From a checkpoint of a small transformer trained on Wikipedia.
Architecture: LayerNorm before each block, rotary positions, biases, untied embeddings, attention and MLP in parallel.
Training: a variant of Muon for these matrices, 233M tokens, 14240 steps.
MLP neurons of a small language model. Each row is named by its layer, matrix (up: input weights; down: output weights) and neuron, and shows model dimensions 0-191. Each number is 128 + 32 x the weight over its row's rms, rounded and kept within 0 to 255. Numbers have three digits each.
Before each neuron's rows, "fires before" lists the tokens most often just after its 100 highest values on Wikipedia text that the model never trained on; "fires on" lists the tokens most often at its 100 highest values on Wikipedia text that the model never trained on.

fires before: " |", "\n", ".", " "
fires on: " |", ".", " ", " 2", "-"
L12.up268:090133199183115132126123127138143124089098141112157135123106101134104141119162170089130184092088092135151097148166158137088119049112127136104101161129146161105145157150169121098115128137124098185099126137115176137154113079100111126127188126158145131088076089103000133140130123195129189189119166170128168067098157186145062097126143139096099092082122142133176100088067141096155060172108159119097154136107135110150173160127161120145127140144107156094113140122095114170168127121106121166150128113125063138105129161114156139109144129098137151086102111198118185145199106166140084178
L12.down268:091099215153165138148106116094101082089118150136107117095150097210108056091082125123139116129132140116143167083109154187151068170099123146108109089085113133123118105171112136104164093107105171118053080146114133124109093146128140141171150138128142095128182159135062132129110154204114194116125147140077135109132154134084148114119143159176142124112124155139073158110153169120104097141189120120159107141143127168123150107208059116074140135084020122158138144174141103182150150124128132139114107096154113136142158139090130145099173091165109164142123171168081151082080201091130138116

fires before: "\n", " The", " In", " A", " He", " This"
fires on: ".", ",", " |", ").", " the"
L4.up63:117150018184178152133133131193122095119132174114129137119177107109123117179174113170143121105078146134129154139112114136080102028049169097136149137154154134128116143132121166077111170126123133099139096169134146143145102074149146152099120113082112125153140134183133159123113066108060151102086123149147083123133146099126100169174126154128114133103146066117099177104079095135146061112151118131165167103102148127113151153122146114138086090123164165119142162099164124162165162189129108135086102187179075149107092173142125134102124070101166113086080109113120159158107079119119232127
L4.down63:102137000132162173103141080207130138112111139132103161153198081089149101161146125142163155124094190118144077115110106118073146054095170155167147137157130135122121134120120154118136148149102136089149150141132157171156139066151131156101157096095064129155135129144131135136143075125072118090124118136155108122124146150144126165153137170093094137122113074069119165118101130135138086130125123113154167095104181107085083125103154124121125108113191145152116166122147120137159148141106135109124119134149090140135103168177121162086163089145171050108104144094131128155118124131134212142

fires before: "s"
fires on: "s", "'", " dis", "es"
L12.up329:143031169066114108111144148142134134128143106152143126127155186117163097162105110158123145105134139129125208130129117114124147186096099140043133143157155162074122065081081114140150114176088175080107071130059115122147112189138131136122111096072147109099141165083136157131135107119149150171076159116141151105118120165101128179158102141105112119179197126133135133162041138150134145118090153180101089119138094127097133092058149115100096100150182124133145162048105116114077156126129099154142213163189155147089118130137135116132151129115152104097082129136200125131136117141179146181
L12.down329:176127062119110124117133140122124129071142103142081208145118074132135127208074118069110135094146128188111117113119086131138122144079144104161087169127121108167190146141122121079169150156206175144127146100148163174158107093106153126165106164113110145136104123126139139106138156108134136162136078104083144120139160128106164163110111165102133104078112114120086191146158184165176154154105047111095044132157066164088111102146119092199119138064151084146099099138142123130167181064086144163113173135104169133063121166079110130123142133146154143157117136153184135084116167104106121102

fires before: "\n", " |", "}", " is", " "
fires on: ")"
L2.up225:113104103104063134100109071143110184133118142127119101115186132105110106120128097198116168099169111105151167117117159189158192085139089192121098125073198191137157086103154081122121157127179176192089095065117122133150167183164142143118102130077101113119158165125120125174108178104192144143098165108185131078190125173085176159108144082120116095089132125153145145042109111114133127167190093111090124120087117102116114191076135160147149115181100145108142155176112156111090080145135151108106100153132133120138120136109066145108091137158143111094124113128100074126134136136115085096
L2.down225:114110162154134109145140117177136173096091139121115069085174130161107084116095158110144119128161095113136093174097158135156143127108099091118108136110127156162129082076164089140106158130164154138136168082143147067055137170142121148114161147133137183048125145136177038088150162166128132141110171123133174110119154137110167074165077104143129120125138125092174121167166153137127112101139199127088087127082110168156118099134073152114164133146109204142099090147114104173127093124125086133108060142148132135109079089091110153240129093068229173124120127149096146144142137095127114155

fires before: " |", "s", "r", " of", "d"
fires on: " use", " vote", "%", " hold", " describe", "write"
L9.up403:167063117093151143070164151126153133134163132140151032176101125086154122158086110136187130046170097123146144154118097093142130109178126123091101156117162112077120139105096162170134145110131158138140114158117122164126143157131144138126190102091121185118147141129135114050157118098140162101140095135141119119154061130239150089078126135181111179124091128164136153142071112164139110153103085103074165175119071157128135147184135162106148122148137160135145104142066106162140159159147121142068072144141109136117134159143103117135124127125105132076123102072135161078216190154066143133
L9.down403:159108130135130120016086182114132139152128141068112130145231096091107116071090108152063114118142117176164143177176089150144087139164111158136131118142100119119183154125079102149175177163076141098134166089109124109114126136201206138079081153148175105166129137112111133136152155104164083156145098130111091158106142126090148099121113166139164118149101111121134110148161110131150149120071075093164154126184175142052129052118101152141123182098077122100124155163111160155140134128115124139131092135101132082158124103147092075169134097109125175127165139178178141096145064111126101126

fires before: "s", "ant", "er"
fires on: "'", "la", "port", "ne", "th"
L8.up284:082131117122139090135113181156119124144181134218143172106188122073131098089145151093113076076085150132117139143139101097192148134145159142076136068059160106074106146141131097120155068096112151136128140131149140085105142153186132125126077111177152149119172159139160139134116112093117139107169156147158138094142092138096132153150122115029179110096153106079094160107078169124217142149151103132134197110090175173149103142153120114114160160116116115204161082141117172139105117090104165083118167157117136131084094122176097162095137151051166123112114077121172121110136141095118165143
L8.down284:105162164120132131143133120156123107139150121089150124166105118113138173105110145080105108151099108148065142102121120150090081158137150167143072082038117171083162167049131135141161114161079193115111146160092118044136129104111150139115163175135203121111147158173080086083115129099195176127124119110172144163168118140089189113143088127057126137110136128121154151146115118130182167179168165066088129106195073095133054166108133161119120161148078074132170105109102165114160161118093137156130109160149115095076093124168122145154156124121132073138067134152168151129119120131134160157

fires before: "\n", "e", "le", " also"
fires on: "==", " ==", " Te", " can", "See", " win"
L13.up515:168177145088104172176176113164134147126113121131064111141124117110058118104173063164150088091138113098114154120161120109112138107215134129100143169150110110101111111096145138092084149143154126105211115113119118136141150169060150145155118131066139124168155052137168100173199130115085156132118132117105143076097116146200107176135134178150078170145118091113083116117101141143179098146181126120091135120106173116094156127097066124160171177083203174151123095184109134151139095155143095118108099124158124116138107154150113138134117127194113132061110160120173190092191160137135113140
L13.down515:042122196150182134139106069114122106111122109095151120159128121114134135105145161128119151135187167093156069164116146149136193068099140092113155111128128079115147132181139138168157118144101128165092115125171138064113115122173143154113157176148113112144201121066205095096171096133117126150139122122107137115096089102095142114146205148126166136150130140151127151089181137135160142081130170104137083137165099132117126103120133115111105131071156112126112112110157104049000093123115136143124113124081177097192140125108153194128152100174166093122135145152096112098122154141169066077

fires before: "s", " |", " of"
fires on: "s", "ate", "ance", " Re", "ic", " result"
L9.up201:086099139123123135112176160194127126121148099156128077196108108156150139147149172117163107078123156139162185117128077153119132160088056130190110167149113087123120124101169137127156095068132197146101140172161117118058177095105102063159186082109178193133142148139151137127150122127146160125085136144018121068109175066123141113109079079091058167136101117108100133112117177136167129126116105129076144136146118139125131088134103141164151151117112083119122160140119174087109095149077145117200087140107130089157113091153129173113131114166173153105123111146082116095116168110070113152
L9.down201:154133189175130101112133093146128183090138120097112148142160084135099118131098067185095150155166109136155126133127149156117184157165092140083100110112088089135150100070125154127136151079186161102103138116062132054101191124120124140130128097155094082156189123137057154176133078089190092177145089094116104153094154159140163121144100128118131141111127122085184122094170118139102137109144205157120089175068072138108059136109142119102099113124161095157095116116092129128079123100157049129162131199132094187131092107118162178162161146118148125151124144149123179125149195098150103128

fires before: "\n"
fires on: "===", " =", "==", "====", "elected"
L2.up420:103171132118119133151137100190120185120151138123099100142131152120158096137096137161174129076154046187184100165162142164118127151170123120108132121121117151148103160095092123139120131133110137079121098114148156117079095163080142063127115158105094176113135120168119140163111156158110101108168115027152100099168083155121119112107173153149074110119175123122097126097160097086078122137078131132060150128102095148144173120151111050171127199066133103149104154129155092117139197170135152105118162150083094093146146105123123204022118138179139102132152146157120099163151072159105089153
L2.down420:152085186146097140132096131164155175136124096098083072151070110146159083106080121225150125158140116127172115090199108147077139133140146061087085115097131177086131171127084128119191167187055126126157168107180161113104116138143114194139130112142147129081117176117137104120139132130096126144146126129125125173153154182134167099057162125089169109149137106077142106161209178145111143125100118065086106141172117115137107121127105128144079137123109129120097090148110142154081091151139145134044099189096105117162142110077143105076181102137152125143150129155160068107098141148159156132

fires before: "s", "n", "t"
fires on: "'", "ur", "b", "ough"
L9.up449:126054123059104124138128148138128127121133146166104130095114119120160149127155181117084153152133121143113112121116096150155101067142115111158134084147109135133157133192148126128151121057162133146051044113176077136113112099091120139097114150089141168087128108110172128148174079160148179128116137180168095085135090137136135170139090151224158097094122060153191193165142138122157146174134119153090165162106159097165062100058069148109093172133100141181172215139149105092120132072141136118090108118078156139160155123122076146157154151123132135107134115145109089127168120144084114160
L9.down449:126126129127136141131118149106168130139099110085178084120120135132136108124121114111172120144167095097138166132139102108117167064153123156149126136136154115071042082107125118095130086176172221103173160106102157054133096139144126144182149130136122119116055109093146148114097176152146122154168132190112128087137153133141162120178125066141103164081069166104097116104142137099139142110094061176187166099133098136160157077211148177156126089150123078098166145047123202098098152154132153117144131166179127126141091110131155164126110087079100159062090127117118153119149091138089161173

fires before: " 19", "\n", " 18", " 2019"
fires on: ",", "==", " |"
L13.up335:105132146123134148075124068186196119168103095100112180127067185067162097123119113176141121178125120154115147161111098177169161135109092100105162118075095109133151143135166128154157124147115107117067123113127131145071092096152131109129077078129108178173138137110087192127105107131158150153134200133103155135106138150114142126203132128178111124037077137104110135182077082162103166170117146093121106098151110163083170136151116101131090193162173114143120127163116096119060132129111127104106148171178154151141075092166218110088121122078123080130106161107170124122078134104145124140
L13.down335:143140188099119133119140119121145161090097078121152089148100142187150133145160105132122092084133167151155131051171129106122144095100143132146094161128122172151115149145106064093143143090139153192153207126154192131130102120119143119116109132141096213139188124160066090144170170120141114174089143086199051149118150200139172073123097162120097140064102138140155123186084109091153088129091164104128135103125143084095127105167122126124102108105132124100082217130143100125152190074082145081129129067125137136147142125112146139105089087152129107144107114059168105100084158124139152164

fires before: "\n", " is", " (", " ", " /"
fires on: ")", " |"
L2.up374:134167181073137167080109139126120115092071075148174122129141146120154093114140178143122145097171163084114158085117162130118148122182145076126140150143120181101105124114177111132088111093088130183151157114173046073117118173097118168133152062139181181105144156080095092117185152144130106180134147107097141172126126161121161088136146070184112112119058118093145117142156141109129119106097169101107123154201126163120136156144173155183137135127184074108100114138162174091123131078129128106163044105107122100089094130116119134104089157161174085071150166132130098107161100134095121048
L2.down374:167130123154106142073141132093141135176161081098131152088157127105094133102124071183154113166104182102102147104139090123166160126123139102117151212064084167089165101101087204105130185105145151133203175139213097136154152118119181163136178160131118177138154169114104165060113105115122159138146101119094136113092130181119141145102115109130117098111121103118200090178115131168136108099149089140103163074159129109144115040150100122122114120056192194165160121131091184133151123101112084100102151118117119129113135167122093087090130159088119071107171110150102118137142138157110102091

fires before: " |", "\n", "}", " first", " third"
fires on: ")", " –", " =", " Year", " by", " 1999"
L2.up275:180083096157118173169120088152156131085093156108142153164162131099116163097123144116181108113148118068146079122129133079118153122106125137148143174146122129136151128114171092105130150054122140147197111184154130088114207173137147141096127112137079179148081138161073169163103217151081120167118118076147136079068122115147126130115114129096083167154070116101182052142125110162095105083145078126136127073165100105121146118121148124135145123159152139120127171099058150100175110125145141120122134141114114100116078109158069109189156187124160165063112077163164176099179126115097083111
L2.down275:134114171158129070152166116137079175043161167142082072105149109135130143094160146137147129092092126124161105151105097151107163193162061125090153139118094068105086073097157136198124134123122159082063080101120184118154209170150183126147062137191131093122153150104126126121151083118175145124161110058131156117162146170112146125142144133091082158106177135131147123159112080098160106135112137090113115144108113114155098210156129124133142189112169133107117111078154138119139089139127141066097095167144120100153169067135117134121180186108165117103172107109097100086128133145113142182

fires before: "\n"
fires on: "==", " ==", " =", "====", " species", " century"
L2.up509:177174175142126125156095126153166068112124148098144151121182187130124138158146097129109086126151170143098199162159184150105127126143127090152111103146054096122107159210100116100140086125119065115069109129080124113135117103093182127157125149118100154152127081129100064188179090203106150168143136083103083140120128162171139111147122141131154119118161065135148067134133140135174084106130098182127159069088152112153154107089120115098184153132144146124160085135131087115100134118094109087070166091084154160138151152066102136085131070086121132103162076111168097055147102122120104160
L2.down509:125195111125117094090085132170171122144042114172129081176105127114080150148118081144133082126093113123109077120058127135105123107149199137146083132114149093138134150178097148179135166103134114131121149132131109124132071134172136126122153134195030123108146134132131169146116121206116165152123143105122164150169097117113097137096142153127148098080181168089102168155115185077151117114110156112071187131153122182118121137211116079097122140096101157112090174136109172110112115172110074113036151128175144156142137136114142117126091121162139113090151113132156163118193163140091074072

fires before: "\n", "d", "ta", "th", "S", "s"
fires on: "==", "l", "ain", "t", "ge", "."
L4.up6:165131117153105112167180117165137134140079177084094151094206126119111122174130170133119109062113150145126153157170127140155163119148161195125161091134088157099113105180136131107158129103142105180131133121124116163092129204105080110140096145110043116086151126107054100166141161099158102052108138131091177076183115131121115167114097158103172122133149154105107157079135129158104104163089179064140114145121091172090094152164079148117136096120143199123120135158086124105125110113098132096118144163160133088175086156184143136071166058118145135095114086144121158132087172145145165202
L4.down6:168107064132180122105135057103133107131106147122107177104121178104098066124074101136072135128144143044181160132121135152150140166122103161118122128095101132114105172131147159147090104156133086160160124098112155090086057131186120124081135080160175145066128067118091163128114134126060131153104123140125141174108161159102162095121120150098116086107126142120127143134159183072153078184160149096098084159108140113152155138133078110147181130172156129096198177186110143104198163127182116174145065149113083117189072122153111176125120152141143101163183126075136133129156129122126090138

fires before: "\n", "port"
fires on: "===", " (", "ation", "im", " may"
L8.up206:103128115098174121126116166113145154088076131123144080131187106147097076132141108130149108088135118107129106144143126122164109113178160113155039170148115108073066076151121105129075157135149157203081154092115187082083133127112120134201129111082150075203114127111179160156156094139132055156117099117162138101154155162135101122154133136177117148158136172119167067122161194147127141164137203156131071119109123113159111124146147093174100115087165124149079119166091137151158123162162153090105062113165089158120128046140116167078132163071111131076093124125112139117146155142094115097
L8.down206:094140160136119078173117085107135126173100141187124166126062155152136152149101087117148116152149150161151063063053161078119159085098097146172077101088105127113126126120089123144116177092115117123107135143084027136092169117074203149146124130153079160094181172130146124179154148182167150108108161118136160076116162078154115161101080139190179113099108136138133185186156123116117094182173080145123152167086124085069111134124093157176135082170104128109101121082132130149196141127154131135106138120111079179099133154130114128147126164122173076117139090127130151113141126143154099142

fires before: " |", "le", "s", " (", "\n"
fires on: "\"", "ri", "th", " hold", "s", " |"
L12.up455:144113099112106186073228099149091147087100176130073125097119115130140120081097180148100113113141136066093214089189123159120172110081151122132080144091131099169161102143143079172143171118097142146125132139123109141056146119101087140129149101144087187151140148097123114151140137179114136160156112102113105138104143113167088102179145083174130145099158144147128131099090114163124091100147132154153140104166089105115123105111152128109115113083150113126196098105098075144118171144128117115034117158174113175129060082132162135180148181096113216130110147118185094066100108125092132144
L12.down455:095113176105150155153124098097144152115134062080168094139137097171105157112077207180165118100113078138084088162143150138112131198148151109060133162095097120153153150113108153047090137149157113133189159095151112198120122073126134146071178143079160184088124153118119136100073111118130128150134144119130097110126158156134148071133142108069161106104113178107190128145100135187083140176169172146088064175163123130173115143087126119120135108062106140131092121103129138131113084145082181141125106128131098116092114127155134116114132135063117176170129160156174169173114105075189102133

fires before: " of", "ed", "ic", " in", " to", "s"
fires on: " part", " named", " help", " collect", "s"
L2.up453:166116178147115155066198089108122128145154165137113105124127149140109174193114137145090218141132106077166182100112179149129162127117066133152053096107102134141165179097127100136082124138091092164092113061185150158166143109086105099140163136165135085114095181139103175112119130108073171151143110109171099149155081157107103070088105161125083207155093110145146135101094130169075106103074081175150114098116119064125025110130145123136175118152170125130108145136102108111104095146133117100089195141097142155125152146100127126109138160124075124138129130098145132152120168174127141120
L2.down453:142162046148090124136115111117099132127121141115134104209107114093148121140149111115122125149142134117092099155091170185113146124110177044186148118171105140121126085084139117131129093147112143177092113094176178130133182105165117150140073125082118146128143086082149107139136112138085090177087124141065088169156057113104150184152047161127086156194119139121199083157074187110070156148129113179104101157157119089157163162174057146150175121107154114117171163131096131096184134143127092125148100178131150126111128167091129153181146138087111143090090095103125136150105144088166145146

fires before: "\n", " The", " In", " A", " He", "d"
fires on: ".", "or", ",", ").", " |"
L5.up331:086138049147167116151148152158150108094078111130110223173177115127157125194164140161138127099140131130159092106096097144125136059076166131175140180110156111098154141144128107063147100125116114104109108113141156154116121136104103159123096101128098096197123154137110157127124049103124100119159075173204068118125149145142130158164145134150128141134125143106125179133107086104154104126073139096170165107104110096081152154119135107129083128080216137137118122174159144132173143142156185068084082127181120171132100158165122155100132109081153096152100196105140111149071125107154214157
L5.down331:139096000121114079086119121169098157118107152117113117146139121128152139098142118125172108144127189105145110101148169066119146065093156124166165117085155159107155139072162121129166148143122146133164129117132161140183181093153127169151151122118059154153099113134019141149156117072101137137123146146118079150150158131087147149136111160116113156098081082096153136100119093159117120120194125129102149080133171082071155145075135119076150087140111179147106200125081167137172125100111087118183110116139166143135134123120174135112171124152121063130113146128138175128159110125113171154

fires before: "\n"
fires on: "==", " ==", "==="
L2.up290:135160155113047171131115167120078099088109067085068101096156127118105120188177137121104117133160107116061124116180122115163131138089126143176062097135082143069145142140146099122053112143174121158089184119153138122128087204170123132164120125119123125111124090094108097134176179133125116123065126140149081092105186117138091118090081113159108093163113034132163122166128077109116084160171136105095140156107201105118159130148153150121111132096144149150166149159117147152160130145102150142164104140120146120151117086110151125047088110083129183046146155096189168129154142151109134150
L2.down290:143053121148094101151178176099170078142160160143164157107132122176107122092129135181143126157147106089166129180101116086148117137148154069155125098114105149097167152196104150117130106207125065168108155170143106181119109101137151159127110153107073139120110090153122068128122085131171141167130157140118103230128148132128159104149112102123099114119139112128122144119119079174113123120153144136095140111121127134145094161135189141145155132067143165111139067185123133057115126123112157067142192122120064117156106160138113171136157036098115031105102189119121063115097077127134137143

fires before: "s", " of"
fires on: "'", "ing", "’"
L2.up356:061101092082137171125071144125164103110121136201139160129070118109147139111119147095113123100151141110134172178141069114140150155181151164140060087122115152171116145135177118117139141117139141089139137109086102144101136157143100159091091164033135142088159140088148130095124146144178120071130156121115085103108155123129178137147117181112100107171093079157134173152095124149071146180146122123098081140102163102086120137064169196103142129166137096167171129188113203119107138167133143138157028116081118082158134118090094117100089102152156114100177112161113128092171059140099104106
L2.down356:116143139040115112105102133088152136138146103192073104088121111150169076105128157103127120093174145118135169183148138124114107140139127101137098124145121109166122125129175066140178149102118127103181105089102131120091156135166104092108093175079091108159139097110153150099124115098151084116139150129159141087122156061156098218149129181129150107120098145178157085147099123093200123209088126127103160179139155135153043051158132176108178118191122102126170114097164126092150148104133104145146126171100123122110194178136109073140100156093125140150151157087152102042137109123099169149

fires before: "\n"
fires on: "===", "====", " on"
L2.up352:118114122153138131126050159125104092149127096175141093127142122108136109149146149185160169102106110123149141106117108158184159077150111149169142129137090101129096095156222158115136108115095125107099137124101072133128144089111104088124120152116120173179123145149038165139076136199190094043126131064117103081137106065155140159149126185139059144134078112137172116074079058116126138138151141115123170124157204107131146139102104119110162200073100161141117130148158071130092100109124172132154174126111075095089145123208189121100150147112159112124163129119159125132136122167159125124
L2.down352:103125109140115059184145164111175144142128134154116122073120143151139154130146085087110119134135133171092181123087108109127129061164143207091106137114082116119116141165134147111101108114099098104107093179191155133079101172133148120125212138131159141086175113068141063124114125174215086164139093119148133144118106163143127125130152096148126128153114061163104024137096062184090181192087138146145112152140136141142174126105124111128200156115113094120148139121146096090073098157186144172095076161155118154149069134157154076162156114119154136136120160154082130089119096134124109144

fires before: "\n", " The", "5", " In"
fires on: ".", ").", " |"
L8.up255:100098116106125162124102071115077095100141130147115194147108111158177121110163111099098126115092143173130092115122099156078150127159157139155155118120103055153043129138140165060120165120112115110102119130076171127173142099142151159070131138110147127129089138196101154117142113080071139219118161087158141110098197126074157134039148106163123104149096160130141031133186121148153136124137097080107130093145133092127180112113122037081159116090124168115113128133114151159110142130185147191126103099179123136122119155174146075115126124143079095112111166148131191159130151168128120136
L8.down255:081165111158221150060141124082102107152117140160118151149137115116129144099093150147145110123091113147123124132126142131146177111129181144136119133146143143127089111118164123049123106175123100126075129095127143182127133144104177143157157091175093084135169115125118107126126111158117099166112154083081175146157093188119178121124133065072125148149143090104116075081169191086125088105142132050109141142159160110110185109111105110072150148135135126100148169137054121099115144173208142147150087125106067149134077167148132151135166163111036055107112121189074131110149157123153186153

fires before: "\n", "e", "ly", "m", "g", "s"
fires on: "\n", "gre", "d", "la", "ical", "mi"
L4.up163:130112182125148232135090106094110118073173113170071162170131102083159134159131138103128104110107134186162177138135104122170159128109077190091119177096094162054109157154096108134134057126111151152181123091132104161147085099113093130119137126125089132110174165056099120142143175107076137142134122093101076062172153195122137154113165101122146192143159102150118118130145064122124132146083149146117126132170102072103111165137112214143097143200131130116154167130109093109162125090147156100107127114128138138151156103132103162075168107143116118081137159194147148185090147089135154119
L4.down163:141135087119136128137164097118138118152139125099088161173093119193171124156109091126134123153090187114118102125144145159127143153177091127054163185137187102131063129095097180136166076125135216153135151121081135062077084108081166161113139165094159113095133154117125116129132073133071090130122106119162164121117155144119215156180121103120124122158111120156098083128075166144173128152172144070107175116149118142094142096059096137087067178091140132093118120142181159116154123130180120173151145143077129127114120076118156126090139193107161100209161134126147123134119065117079132134

fires before: "\n", "if", "ut", "re", "ial", "us"
fires on: "ec", " =", "c", "oc"
L2.up436:118146102143142103145099071182167116107092077158157082176219146140146105148142118121129149169128086099093155172146118153171121107074151112106181170169083140115104150124167134097135125088077173128106197127150219126143154111059171147180105145080116111143137185150182178113048064182150102083088112085139135130098124118089153142164094127129115097071148147099103141137106116208143119104118098117080123127198079167136135133158111114121137131099139135081113128166122118154111141129191140100110124195145186148151157131164127091095109119082129125125187115109140122144143106098084157150
L2.down436:119151140143106155175112092186146139171114148070130112162175130107126099122100058160128142186172165103119070163105113202123105127155189123124113136132115171124115146102138172039176085129115117123103122159150179128177168136107158141139140123047124154122174176131149143079106044158125051112073152129134126093129153132149132138153147141128102065093123160127146179080135112158099161130051111084125127070081147068153157110202130132111164135142162149087164109097106123149082131083126125133110097155117105172159097149134119102108092140106122143091140132149097138173058148116105172197

fires before: "\n"
fires on: "==="
L2.up482:109154166158101164120159137152089179155142141120156106111148102075097086098131157135165130076099098098141099117069125130147191075151097152147105097076103144103179150106163091131106114139156128160135147110097096136160154163166123104113172116099118154152148124180094100105148063154146098110090181110127134112152126148076143149113122122151106151135146105096151203047186115110078134178127152118113134151104160142097122094077104175204128167170164118118130154137091189170102146081173114132113106112098084082144159039094104165053092143180112144072122084142166142163165160153151116058
L2.down482:153122154136108127133114115167109116134147183132031069131084159114119103060135160171127151123130084124111194108113212098181086109131111127040121108107132168127104098131156124164160120131110174149127144122126137133055108117207078123118124182179110156108105131117142069153145126095124051132122083161107165159102115166103165082141166121164119149157116147104106101073144207111147098136143104108149102160110126069072126105076089123114145071186111148147125149163185098158100140108174154123113151161124177129149110119145152082088095129151164140151148091185169105093102152177140166148

fires before: "\n", ":", " /"
fires on: ")", " by", ");"
L2.up396:146139184154154160143154114124088154137165112098166079162107127124195121120142130102096153106159141095111163137173172123122134134133154138047100116118085164114158138124209153137146151107116163105126146144180111117137157168070112097131153150128158156090146113138130088147166120166139183144225195028189089145113120166171121126132133145067152156103149090144122085150104128140091113081173076070166101118163122199099143110074097121095130111146152141136167141109109092154124200154133079110095121158068077133084103098166124141076123129163096138130103113149131135059148083086127125077
L2.down396:119098180121175157148163148106123149099165043171153116146135121142158076154101064186152122092147147156158075087193169149117099061165148142150172160109161147131101096094049117125122075156155109122081106096098141184125132113132126100159159085149114196146135091170069172094200055128102114169156113175086088094114095096110094173134096145070130174088111137153103126113156133109175123112205119123089171144153122139146156138130113167093121117124145148099164118147121125187132101137103134131127114160129087143105126137096155175156158115152078128148149117100085108182122063107089175105

fires before: "\n"
fires on: "==", " had", " =", "s", " =="
L2.up424:125086048115141110144107125187131087089098078140088155120170091103142169152093108155133127170096138169123103068123135117159125178128104081155104152144105097200075124146138137116151165110160143166113118152142123077167096105147117135133145089084097178134108140167092207141060136166097128144136109116098152148098072081172184087117163096080120116117139099175202085141090084141173116150143164100162188191184160126126119126116148134147173171145132122157128153142148118103144165166090117133108082124135126068155152057116168137109040172140144141104104069123139085180108121162138120108
L2.down424:145145093199099135130094114135166216102117099158154090123091099139158133092135106141085166168139173084135073183174152125101134087115130143083085126108069141128146202155142153082121130102124141070182088149203166155127085157123129133127160183109102115107161144127120114086162058119082126066157081125103114051173115133134142130162181133119135123147154123136101167144131147129103076086129113137095081123155160132145129178136184115130117132100198154108144149179144127110140129156075075171145087126209071120139128095077175130099161095113125152134087167139162083116133098118094177117

fires before: " ", " 1", " 2", " 4", " 5", " 10"
fires on: " |", ":", " of", " number", "."
L13.up480:136162125153078106155103189183091143095145137146156166165102091126110098155155101112131113172174100148132137133041074102116108126157162097123192131150128104118119103155149100185083129132094127120092110130119108164168133160116087164144140110103142175141142143202051146135169156095182135141151173147141111167082107098150131115143110136136096123167100117161107178122127106130110129099181129141035163108134141164092194137120117165113150130148071091167160133148071139155147185130104130100080141212173105175099117127178063097096154153179122112101128110046202092154124174128141126134
L13.down480:161144136153158105138126117145095131111114120109134087180100124102120135164112123150178090140079166121142135122085098157113142138161092107178127153163142182112146085115136125125150089072149163130033134180127142157162106151078144095137154094099164089116138125142000161096111145127160125155180126155143079143126136170077129130077135108062159108142177112156058143127128166183144139071112158088107153146160075122144122134115154159206128140079155061143137120126141146177171119077112077149111165147107174109121114172154107142119081128163121101104099147093194097090157149124108149092